config.toml
n_layer = 9
d_model = 576
n_head = 9
n_kv_head = 9
head_dim = 64
d_mlp = 2304
vocab_size = 17371
activation = "silu"
norm = "layernorm"
norm_place = "pre"
norm_eps = 1e-05
positions = "learned"
qk_norm = false
attn_scale = 0.125
bias = "all"
tie_embeddings = true
parallel_block = false
init = "normal"
init_std_qkv = 0.0214
init_std_o = 0.0266
init_std_up = 0.0306
init_std_down = 0.0306
optimizer = "muon_variant"
lr = 0.00634
beta1 = 0.95
weight_decay = 0.0
lr_head = 0.00644
grad_clip = 2.0
warmup_steps = 200
schedule = "wsd"
decay_fraction = 1.0
decay_shape = "linear"
final_lr_fraction = 0.0
batch_tokens = 65536
seq_len = 1024
doc_mask = true
train_tokens = 636300000
steps = 9710
dataset = "wikipedia_en"
MLP neurons of a small language model. Each row is named by its layer, matrix (down: output weights) and neuron, and shows model dimensions 0-191. Each number is 128 + 32 x the weight over its row's rms, rounded and kept within 0 to 255. Numbers have three digits each.
A block is one neuron, or neurons of one layer that tend to fire together. After each block is what it responds to, as a language model described it from the Wikipedia text at the highest values.

L4.down64:116155146134119136075125127114141097103174140130124152156114102139083099104196130102182107091159062093130159121129162124113062178070152132171163093174035103137137164127098129161139115096153115137127123159151095101107179128117167126149139123169182139130134129122095101078110138113127185123160096181108096155132178152138174124103121110147137120109126096076101112133109127101123164151091166098121183132204130155170137136153100115097109098112163131126164104102119148110117140148108137086170103112157148158146145184160105056150123101086107076141169161171195115096107132125113162141
L4.down210:127168111169156105137178156107137129156139094141183029117147099171155120063118171110154099176124166168096139130129153188181165125129068151148115110125095094171109090084121095116100105152123102133083115128142110137153188120146131061062140087107117133114176111124102086100187134110076138161147086087089108175093123144106189143119130101203165126130089137130112137106187193148120091118093122113199113082099144159114124143151160092156095083110117149143136162127112129126113115089114178195118108037127209006101185154108139176120099134117144163161157110149138127172128086192100159111
L4.down215:079182182124100086151092107172122120105075113127125114091137129123150121088146165146134187082097141112130108165155103091115130121145141094160156040151100117143128139133121103182070173082061137064157124055144147135141160127101140137200098183068154101111122160144121140152136134182154099067123124193095128135094100115128087147185087118122132160145079173132170146104142081137114088095099193179120194123122092162121178110108154147139121090152099138122174156144102079135212127083149160071117179176118096165141054102113104139171070123111145124098119182097086067107116110124083139107
L4.down684:092112184177137089090118116102160018133149158145137107175157109132117117157158121149155108080148112113132124098117154113144151154106160118169155095108142173156173083145142164150135067159106170099176092079092124114083138157127167183114126153176161098084141161149068117158163114140145203110117164151166162135140102152139084142111087091122172124095127115139180133135133171078101146138110158151155097153113130131127176131100213179124153140177137142169146144056154117105183128158082177104127122147101088107148164185082135093120081106090132114160105144096086142186092154155184070124
L4.down1465:165111089107113121168168091192083117141144140157120226155215102118069145107175098206170093123165155102172085154175108141110108111111125122116147114115146124136112129117175096124075104122151114155141084128127166139136140144152118134145083079172079137160090135092185116119170105196127118136129153118163102171158124118145084146130113148141107096091156155188104061224097085197136120066144148141103145114150122103065104140130149161123163078060165138069140091061149141116167091086104125133144122128146080153100126108125092125095114099171136165163135133110211108147122200098125158181
L4.down1572:114086188100150106106134149116131132180076108105149168083109137137173145132120120160168105105150107077163126132072102094162158101109140148157166171149079159188100167099139157075094140115114182096174096082122117094136136081114053184137188143144159059103097115084150137141148168133141192102067135101143136117090102132099114133165123152115096189119127129190135151127084103083159052143177168121094153156126133132140152097103136087087109143193161113128139117111140146139135123073108116107111130126166144083114173176156108101173099159137141100158100083143098126140138095116170083132
L4.down1718:132108194155135164111145142134123165113134125119136147098103105118057119109140139119082107119110110140156124161129151134120131146189182134060192142123128142110102137138111129157074187098093082179117159151154143129144117169168089143140125125093084067167169141123108105176140163137103051092101128177143103107148142122172141144130101147116161115137101118122157122044149078173133123132119124114115182145142126128062180154099173156107133148124107173140143114121149173116142096109051139108100099087153131177122121161128109069159106147166118139125161131097127112146102072100125133139
L4.down2030:173121083195063174167154099114163102095122113162143119102159111122098107156150106169151107164072124134123108157144167128119114129131128132108092176133130115170106039110112118139094107084108129109130121101116163141096128073100074137092081108144194100056112134176138085140098117196137154156122132124079090114149146092112160124093113138133166097077130119142121124139087094082132123137144123097149137183094164135127150100133107151130124119094159096141200207131144080109101088083105152207146171098129092085168139179152142129128096109102120144115091142168128134121088174125038123157
Surname start in names

L2.down1912:149087150072113158071114123127076156089130117117158157133094128112097090154128225177167156108111126095113138174101155101157142082144143144116172069103100106121125160159175086119164106103154082121125133137128144166146163162115141117128144143140164110076131067129117168185150117081076129077180105163180077082138157114051164131191135147191131114100142135186095160104162098149108129160088119094108131145092166147164157159060109097102195069175155112134121123116150146111164113116058134103062135187130143136062108136132138143127130124125081103149180112159127164081133124065130122167
Date phrase continuation

L3.down86:146152162186149143138198108111141121149159135134149147168121166112148117180111121116149122076152191048076113142098092114128149077154159188065130089119119155134125090130129106080093122128144219118132090081111163078138136141126147091130102169186121115176185150109077085183067084136104103104137132167098146153089121118105154150110167114109141150169099127143131109144158135164120072144161084149059124157079064126151111098127145139162135102048126111136067124133111156166122068167074082130137112148142109087134102137132091120127120047165148090154124111051136080043180171110149173107
L3.down1168:117059143130092049113178163167116116104119093187169104099089100085201180109072095111134182065088072103097164134106139113076098138051121125095058138109130098133084163184156130110142149133138082104095120140172099093115147107122138134140133145159132138129069100094120185169166126079055112141119156090137159167168143119150079105136142108144077107161145107122117141140163149079189121148167132168156145080185145076119146138137139110106148143134143128124147181183113097170102158146180151162152111135177156107129220165125141154093157171051069142135145122170113175123052095140131192104
L3.down1370:162101143142086085100150117069125097093153156159112088118162063101106198170150188126178164144106163170139095177131080122118128188093132149212128131098090176127159088141166195163122147124140126176166084125117130121114132102081115153056153181135078080120141099119170132124042171153127153083131114138167105170104124066158073174115132151223144139086148115121152112077137114134144129099121184135129126138075156158169147145121137116116105130157148168147139119177082137108076099128098068110068151104139123081131088140168160071116127126129069151110119153122185138160160127129141147155
L3.down1455:133149173109131105149141103108113143115156122120170170124106092138104149107145148097177125104143144173085140097128168152100146156185158163178176130144136160110068102070140147184097122124113203094215115116145093088166152130093108056140130115117136147159091136160136133154216104055071123136160144178080132071077112077121055128121112119074150147138105133151170167138108072110062136103120088101144191137132148123141098134124127196111117125100129144134163100132170151162101128173141097179115116126174137127083125134140136169120133115104113119084162138165085117141098107147127185152
L3.down1511:153125139102085178157158125094127161114167168049102104115088113163117106133104080098101098152147113123097139160088156123121058181110101165130137091148169170136123170142125084172076149145224108175161181145079179175112155101141063075136037127134152131104107072127148094164148091103144154151141091177116151075112081163168071115132202173110126060154154073126115131149109110133130164131099142138100082161178148063109131122112135213091142121206125108159132112087113115092059180131093083127150123128068122124152124141154179082134125053136100159115174094193107126155167103086160163121
L3.down1875:064114159095131116173183141149106141076114103157104097153096127113138141162149182184128151106086120150134192120094095167117136084115130170103149138096114132128044098120130163106141099147151098159145140198167161117143156159137145176122174148104043112127121119111079162112156119162136138100054142139156115103145113131134110112161111153053068145130121093124134169115067101102141110149132112134155125104091141138176116143159077107137167187113116111138157092134115082139180107170143136123195174121163198123108143099115087116099168113106034165193118188142164085152153101163076098124
L3.down1957:177155127159090128170150131109115162160111099129168091122152125155139151087153209133071156101133080140141132147124122066103137164121140136129077147134091109124084084192117107150099139116108178097176143120133129157110121114077135164147120127135129087137148140178133131148108123088204120146112140115117162140171130133106101139157112112100074130073178156127180141156138129062128156183135103091186085127121118150134130059109157133135154093142123059062074132143086129130060105115160134146112156152154112043077137118093124151118147138085099154142159086059136143054089189158158184129
L3.down2225:130126128098169094140125091139098186075104127113114141097110119126154068210112109046148111133122120107109109133188133083065184099128155133120135163114145178111070115170136114101190120108165162180154081189105105148161159131092085107152131212149106130164134122167144229112123149150119083168211118097129095153074079198092178125119131093164141143141168136140124096121114108109141193139129082085136082121168125110114093168144135205117099109141132142145099138144082104186174103112155145109148108089078106104027154140077068125200115176119127147181080087108112148158115089100094112080
Year start after preposition

L4.down738:151128103122078115112093168141190146139121166086116089108189112142074120149151147080187059118171151075118073150096147148125107091124113102163123130161150117122168120165120165140129095131067160097162126129051094138099089187161123138109164110165052139120121096133235129127090146126101120140151165088096144123171098100081127157094119093160146119188086068158145124104153123175129126102168107183139100151139122109134209085081094127133182103130123122147120128153142132177106132170137144112148119159103154122071153128151159101118134111150153114159140093123150086144122102150143127127
L4.down969:126130125147125148091120118136129120091087136075117095136144118116180161155125129055131173106111166117111072116151148154131143167125132127128107113158091132098170085118137122130155240161115128091146147167154086157163117067175100125100165154076120098130149136169082103152186103127090146121141125103127166071087200099118088128132096162197144075130129128151135165118108118138170101124122091171107175127134120148136064123083122090068102086124108122130196150091117175124082079153083114109087125135115157081126154093183087161164099174196144162112145055149148137198169143066145083162
L4.down1278:195113141115102100098116130157095112108125146083085181127109126181140112152151104135182067124132140080069076144153128146120159101113139051126170078078104195196069127157114162147126142107098151098087102129106148163111166084091146126075146138154051156110153167129124118109059086111144176148107115121097162142192104171069095094165159110152143117109151112175101118154075148136095119144133120086162120122144138161212114146082096181125177112171147145126117179158134160146132117165088145121133140116115111133102124111152136155112098101157108124155107074162092158128138074149117076145
L4.down1950:138106111130142137095095153121141093120161166130136161108076121125154121080117126075121126145117151177078117136169138141089147127150147151145135200125084121071154155127079156167159159121157121113114122099155054187169148146113185129087087107172129082121151176161116105161122194129089175164136099141117139063151070131104114182119051127095123092174133123156113125118112094072154072104110099167160102126129139144123167160158154081171070141185109167120060125143102101144110101132139078174102087149082135149085122101100164066138098208113146143141100157093139150184139095129105112144
L4.down2219:110134074125138122119179157145197124133151090160111116087175117128163072068097114059134088108157086137101124133117148099148124134110141139107170157088196126159135130069174140142112188080153082132153165136142186094114156070082146182167164104205136101152067143203118140098147185102180124102100115132125088110139160092126144124124134125136117107118108114145141111104153137127081185183135181173165131075180214107121132083150080166089100135153149113165135130142142093086178160140091072154121119186144032134100130086124105149131087101142137136148103102192170130130128065142117104120
L4.down2222:143075168149095121143080140138121090097119089132127115095156121115164171165078106119125144090122170092091127133135157156155118122117079067100158145149176063159143158073157154095118104135118123116165148155129157133096111135108102170082107122095105151158108078117113128113058166114185166095156152113148132145157205109127126116119141124121111092115107193133117153142113174086140105114147139102072102164183092141104074107134128146085205195076115136089095072077128143113115116203045145174111154155156128167088144126085115119120117111159131100191072119173175164190151124119137146130
L4.down2248:138206120088091166140128201064114128095093064142111131115099126122096130181094125111070127154061127135044137151116121067049158103116128140152115095134122108143116193144099125144140198194127141104159120104158167138063105110136097143119088137137115148105090150102160158096128074121109188097117099106138073138149095154060116149150143125119176130102135142129157181133115148082136203152161128154123136122131122091149062118139140121152131143125160143130150168080138109088119105144129114120149180155190109048108150089154139145103123142149149102128160105044138115128197103107118156130
L4.down2265:124076087099173132113118135157115092100085149067094104089149158136139074168127148100097119180172145094142134097155104166149122050105141075159180143097144100142138103143129163089098147138088137109085131154102178165116143059122135153118112115183118116108154066077132078105148199120162166187092172123054123123153101153158147089086104122106107077083161097139133133187138162089118139165161187092152130108161129113115125118081140108090137166111065158166162072149160116097123106103097119097168161050151135161160165152124147046128126157154155101173134112070168141150061078140168139139
Second date in ranges

L3.down157:128094165127137117097092128132156111116133105115118091050091095148139127072179106102133132088130160083134111196181085103124187128120183109088203105146076164111164087065117099078159194170099123153167121060064120093155109135087139153125131147135160175171135118158095132115132187115186161150086107129149132122124096125130134163133136121119206101082124151132106164143117068154076159124114117107109138133097126127129088129103146143147135113123110189191112113202116139077163120167117123148132104184070108154172148142066123151172084119075156161116090112127079123084194180173077118121
L3.down371:142116105111115197089216169165138116174165122110134135083143145114120082166108096032172111120098141151149159156123160101101145108124098123121135188102139152090073088088098153041151120176151150102157112150111125095099107112129103162121179101204186149137142126094185138121125140138136080132125075163146077091143086110121172104159142188183187173113212157093138135130130163136051143149112101158095063199109134149103148179132122116172163139136134125129144089125129112153167152175142134116082096143134058100130060177129133094087141120126099114133076084130180090118116092128081138124
L3.down563:104144175069166167045157117153111144139086109093181118066086118124130071107160128147108100081092139070154119152111152131170122117153169104116127096141110137117148081102123116065089145098145124120129097106085174173114131080154153106109083105107148095099134206189151128102083136139121057114145154133079136155143149167115127160123162156132178139079094104139167093115123132179148166126086135170156080113165167116099134126096141109145100078075126141121156171143159119147202130141051089109065154101131162080134095171156073143188104174132134090155100121120157092140116157146154141124
L3.down834:220168106184103119097093137140090176175121160124070183067181121129124162061177145128147079159042080085122117103100118106113163120168118112120176124149063074142117082178089131114153197168106132109101155119120147162186100132103178156092145116132132189065090101101054139169136176074144076086094096075119155154138142119129190117063113146074134126107215133119184124052141137066155138145144138075176169114136122149172142148166113110136122125126131105120112124136181092137164129130078110180082106106133113145104168107157221128128162109108135132073093146219127111094120082128155125110
L3.down1932:134120082131098168146147135197130039170144138179122119108092117113074120114104138084187113132145167111139098155179162094174160123091156143132106095134140182106107122140152124086073106135161031090092139066077151131139177106140103174103146119069095141110062122176178119120141120059160084067118155086116106121164129110134171139103114131118132117186167103114132146057109095133126137116115138124168122141114191109118091154144158135106160129168124109126114149100144076101168092120125161097108172145140127126125135135069088125141078132119090105177096176152109151124125077137108091133
L3.down1972:087124137118101145157034146137149197139124143094056150096145113154152148125115092178166124141093097149146060140154171162159102115123181126105102110105158117102148178131141121105121137107125143132070138053137119122179154117104161130099111144119101140148079146156108152136129193172129103136151129099098117091135143121182163126130140109145146129172044150115161088150093101142130134063118102100138125169120143134130100112120161093176155144126148093134108141107184137106152162203106109123103124141078129187094158118161138122122140155214148123175132147100106143135178108150203141063
L3.down2063:152083199136156113165120095172174136112146180099124087093123143063139096129135108094118130163149171186079141142157181157205128081114120128142116101134062122155162110127162109147181128124150153098159149080101152144136158142148131114135169148156139145062138063162123155135134139107159122117110113127133137196182159099172131100050135184112104114122160087132130155066117099162148146085116105155156079134188102119139113067137167101132120094130116111135193127101120076130141144091123098040120163124164182130155071119203132105137114147112125158141107174190151099178135102136107155105
L3.down2285:149135143145144116118151161133131115103168128154134151155197120149116147117206122103188094117131126064088110058120106148167126093122095156118203131123145150113116142158081153134210153144100151141199123134144145161050173108130131127135124103098187167153206123134105134150067112086162123082104123077115148137125102090080114162181102165088119169114142128090090083078051153112203133092140133102133077167129126135112102126072102126144181133113183093151079139186143119137108125107130067088118124162149126144043145083148095086128071097132091142096121073152155109110101116189153134101
Dates and time expressions

L2.down1613:103119150112092124115136151181102064159131112138111128127137150021135132131141159147141087157107115178105174112145106126184108160107136042120124137184109122078137108106151114140142109092142071091119152156066139158160153141152066161148199097127062198116105128110130081162084127118168125174133098116138154070120170114159142108110059105111109169097117145072155155126142168150161121124150147118146170179136163109175123102112089095168113206109195134132205115106092111141092087119134144077059138113152134124121102144085134073155195150154125122101159087109125089133121106109125109123
Digits inside dates and numbers

L2.down1461:173135218140145127100168108196182109123107122100117156156185120097165130084147090091143079104058062158197125180111102094125151133177130086092139098140156110134121087161151186090125136141074122180145197113143119137101149148091158101159154110115116076125187137097080106140077158132155085088110109118137106101127126072129112148143093166080141114183137135135097122171162106109164101059095204112138142065175114166080096102122169160179119136074090175190161107161119123130115141124087112106162081115124156194072126126115170110136109119155122097149118111104108124111079139162124115095
Surname word pieces

L4.down14:116158099092110105061148127153140088102132180121189105137146117096168153090149093115141123174130128098146128175104169165076144162161124109164135143102146199095100063109217135135134150045090148090177135120188215159137123188128106128154113087162091081052148083158106163135153124144106116126127136117156078091162179111105093181110153189165151149184117152121172152087100165142103100126082063166127111139134147083072133120180133059057121098082117095098120116111092130084123146134134168082102071094137143048105147097097132158129076091195109202109111137143043107179140108101144194111
L4.down237:147128124144152096088183132177185113159129157092117099139077105165090202148086122174150112141144141154137116183155151096095111108102146136139085128098147060049091195095128073147100135143105088094116130136141187109188160132097110138181194149122113116117101113176159094179201186109233170193147133114159142100141173106120209163083149143100171115135074098088148221136106155045144130113146117109188150183104168137149051172133147184129145174131097164164157118165146076087127125131118165148112145093134161109192115142077146172101148134155065132099105153132126144138093123086096096174
L4.down625:006085105171168103075120204162150135156162152144107115108134116118157133160103160122170183129103149149125181153129165116127113108113142119130105132176130145105082089171131135106092155125146147153120136142129192102162127137166170103144114185174134126104141109172083129087130183144112123167076089116110122150181121114138172136122167111135174083119161174125101216126129152151122108127136178098095074132089178105178069154071103165138172156133103195170135085168112105121247094103101154052148169103152098107121162140147121134106123061118080065107145110118105140155103169100097153113
L4.down1186:116137076144120143118121122119074146109169136139138095127166131158100149108193150129133121098132123179170110130100156162131126137118100146129096141092115155156096175116089180154192172103116117099118141152141168109146081129103117150147081160164163098042156122155179072090150189138125111147080105121056149134123132048117063119125174140111120174172118146071138157143136165166096139162148037085136105132084139172113130087097093167105186089133092094140118136163201112141127127164112137111138173098111140122145093109127144153106099168142136152105115172086130155132176120144127099136
L4.down1273:117136179189141151144064144098105149128192134120149212145170170152101145134126163132156117139122137185135115116110121134144131076146117069172154152180137154085104137161112132091149125139153096104078085123138139112144145118095036110110119144072201116111080058196134129085142120108067166125154139140135175117146187130174166145152113130097133076173143121098063176102076103130103149123135112126137087164171137177112144193158089116114098123127139176091157088107137119132104122110141094111071135141104219106119156121175141162159123091157115154099118144117152103156117153120064141124
L4.down1665:109120088133133166178152090136174162169099159131093133159140152170096164088163152100158136128136145108156121130157153096093064153173134184130064145122122095105092153120148155111159121086054135085089149142169149107139155185148159093119125156164132157040154105167138105119100124169130142104120181177154184098136093193132140204113115120127096106103113092090139187178140090152125092184110125137148091070106112157167098165176168092144130081089087194087158150133070127112088106147093143125128154123117143167100140154123123121099163178136106121113204107116117127166183124096057133129
L4.down1983:136145142173102137121139097106130162161123111121091127101138130210150132128109080125089138127156158157146074145166062205125137209132099163139094161108122154094108111124182102155108099150120138150099138121143115143143153177082212146124109113101111071164113077160081155142124083139113175179070127121099115159162150096125132175146131107109109155102100128170169147154071099156093084112169150146159131116152113119221144171155091131117131163108108158116105165078166160133168138142088156178165151099089086145184129139092130144123167083104145108061086121155141143086122143133132164143
L4.down2180:111137088153141189141098156178160123167149156038064085156150090115130105170119121119121073153146113155125094161125123173125087145109163127177128122100141166103094124107147104108084171100158121147107119107074151142154065144175160154113081134130136134076091112138093165090141101139179106112099106134103112103105126085177180184143121143143114152154081130154101088157119129136096130124145089148148098104163105087119138080155119091186118114137148130149104120135169144177153139126158103106155111117166134099095071139139134184072140113130096149146129177193168128140157192103128138118
Date days and verb particles

L4.down105:165136124170150119134098151109128156125140137133109188169120119169079140168144096228159146159176095097152157079145151125129122121100065163136080145164137077121131150121143095130121116133121172103140093080113171089102094161137112130118120098130135157101122115126096052128117130168123196147189129158147081091101153154072107171131117077178113153102157115108134117051103138160142091111118148125111126123106106151130152156128144163178143129137104111078091083119196136129127169086131072150107140097084129164101139135149179065101146153146135147153154191153131154115201134111128116146
L4.down299:180171133155138176130129163109136151161127169111131083124157116137095121127101158132127110133128123177100112135103142132091087143099099128098154086097101087136120223125096068146096167125146128115181178105123146167156149112139155154163085102104164089085187095091098063111133137127105065121065118144126043154108176135114128102147154130070102145104118147134147091129121144128143084181101058151186143126117118143101092110106039125128111093143125115129180084108124190106135133097130130124136136105169142074148133153092126152168156115166097181125116146141153131146077192143054112150
L4.down440:178129137133203122147110108110136099154151134094117149151140108107080113139146167113055099176133165104120134146150128171107101144076112186147159094156121147172169080163100132118106133201162176173134126088079098102141205137121156116171100098166138079131099140128125156134105142125159126137086104105131154122081118143126169117061134137098111133119122115157127142154169099073086128086130052125092136109131158087078106156114162168133161140096110169148113128122158146123159135140154128173109134136093167115174111129148116079146061159149094106156146157084144146119134111136113070106
L4.down862:107120191186151166129124161125178162135132114109138136110112082160096127132132117165111059137111152126142129109109152124161106120195091089087126124109111109119097099161087132175110099163069082141189157095158093157105128126128133118135096077144116121102131129077095120129134097146087145170098146099107115098061104100121143084113145126113197085064170088180119127156120087107126101121122125149160164170196167139115096112158074140141144124132115150129172126186125190088070092116134070140118135123091092166093151160161126147103171067125183092103107150100110093117146125106085139143
L4.down1110:173149098116154111133092120165098111081119169088071145133139150134105178118175122070147137071104098138145104108112088109146142090123097143174136126144098158087173167125156112152131108123112140133147167128150129119148088103145169120076115150135126168172118101157134160080112142086144106126117165085078117087107117152098084144154106084149123136139155137209161080099132179095116100120131090095097137131112139174159188144117137110204180049167101136186169127211142083108130099110145161114158146116115179138186123172121028123137107049127110160162097115142096112128195130092128085119
L4.down1670:099178113117087129107159151094120128128167170163166105182116207131090163144128104121177144108156049080121150128133124099108124131126142124140124146139102129134126138098142141131120162140085135126130139093077136162143149091146087119117130110170106127131148130156092141151137098078194120116064079130032097122125144130166157111127096109131149202144169147142120162104118155123219114128126096145079185147161152130128080137107142089172090148147122089119104187140116133106133139154161060111069184183114113233177076149110153132155151156130126170158181160146168128137130064126136186184
L4.down1993:210166105152115099115159128100117126084140126176084019097163155174122152123166150177156193234084136087173070126127112135146144076126121154073154133171138122155083132133170091152129155179169157126138135170112169170178111094086163155109172148109182153124151112077106197124085106144093154092140178177064148147099108135115162137155156144117141116091192094158161104104209101107176114127147121095115076150121137156172100143160083173171144165166184111162137178170111091149198098160155190122129056127127130134149138132163086131157128083131185140091127155147130097119208164145087192162
L4.down2163:152140158157188158180114083138164116077088153108146130088078031072104120081148153098156108087134111099058145129132069108192093120094119166102125063160124178114092119159123108106141138187153162129111139144101147149117157160097133143102081164133109083180129148131102144106156104147126114075170129089172146116164170144112156120115160121149176082120086141181121115097134096177152113147185134095133210168122184108108152142119156067175109085126144059077115128126109113146133131094148141136152129069148077107105127149040094084144166187106152144106098153186144105116143084149118126146
Digits inside full dates

L3.down112:179168149095143146104148032120120115072159109106200102104098107127151148098100121160101146149149074141181133124104226106110138140166101136089145087112138131111162145145132138155057129134121133170137136173130123126155161121129145133173153121105104066118129138105034124192119141168084065085148110128165106083167117155151133132074109129072123144062151136161108133124134077063133093139134129121131141101120091141038114131100115199115112143108108177172204165147139141133074095157089114118159147116113119117143123119105160073148192125157124057129168173111079111112140125116172171077
L3.down138:143087151139168160096171157113194112101119139159087130146117137116142141118157157113105117196139096111143167166166137109102096122154149134119166126116158099135100135131084151116081128135133135182190160101170182109177136159114188094106174100081163113151137107152039122190097174107123107107099147093195147134130190146073097140132172089071137122166137108180101073164123150102151116110116084132120105056156106106095140149158108129134148145116169168132109184104165105125108163147078096136212078125102138131143146117122176108145166086208067111132133130133082118143139118143169118128
L3.down140:137116126094107094071122115127105187144117147135136118104035135113119155127142103103109082197084141129155119100141165133039135151111156128141129156094120137111076089136119129133053092137075174176124135139099113164197126099119104117177117170151148172131107131079104104192145163085169095109189114161102123121127108104113065107108157120160154076166180194137089159089118088149147116087122107093135154089124091127092146195167180076119120123145135133141129140059117143145144101140180165141116119119131174153142107121058140097168146191136165098139145107131145121180135109133128179104
L3.down645:174136187085129080083108142135130139125185104058111135121090123164109145103157107126102151140120081118166161090169124097046126086134146184090146118172084068154171115110144155154106192148141135187149132096138138130125127172120125175129131139078137106127122106113072163166039117141090098161152159139097117075140158100091125136133205118110112174144122108205106126132156113096102157134089110108159106156138180108087085095089139154118111195126141146174154113077093165100137094133140109083206111087100191130086159098107142075108096126147116133095179139158174123129072110192139098080
L3.down772:112141158132107126077138068132118153126179146070161140097163124121157166106091170192111131144102094146122118120056102083125113105156157145099109158173131103141171088174136102125130131163125126118069155123099120174113136138123142121154133118141053092164140191144132095131142126135114126062063090164133105135172088063121105123089105137076148120106163156164161107149167108113148149134126163112180112097139168159148150069098110111146081150115175171132152137163130112125146153102149168077134092093117142171096115161087092095141141115087092115127136034138103099179081056098096147075
L3.down882:102139194121135094147124124144155030163152089058128109099154083114137141109156076144104145090178094138135162159174118134121117074110177146115111153177170081141148144131115112153160073148125155133111112046130125073130123184132146135143121109156125054140083084147138069141118119114163156120147112153111111117068132043042132116094128135102123173148115093147126137197151168085106083186104127119172106147126117115073126116156096098115105132149125113127167159131089190166190137160151093117162148067138165150079137111140145116126142133137145128123126070124177122094098160127124139138
L3.down1793:126088104056146143165147144107090111156124091104145162124106139165081112134125078116167113119079125112186146130120154127129101164112139139038101143132123114082123137125143171133077150159072162135142153110098142188090143144119123161135119152094100139074132132114076124161117166100040092130152150136157093096198153113105084138203203135152157138152113133133116127138133128125128114112166143090088096124104182075119148149097122163128059179114067121138156068121123156115122126113135169114156101103127155111112121182082129107124116140162154100119166123167161131138101094103102155124
L3.down2011:156118200145144171163099147159187102084151126109080124186108141145112179119176136128104078144152118094148163118113121088132103117100153116129133094118104105148161161131110150136126108159090102148117149134120175153110137174177080182085102072068165055064124127173045110129063116104172178155109141106206080177158167125064126146093152149144177122111051091145100122154087087091134134129079127119150142111136083123100162133093148140146087193148160123193093174127134119164089139071107142102152088093100154055078176117153180097177119091111089103138172101177143128116068176166098065107
Surname start after first name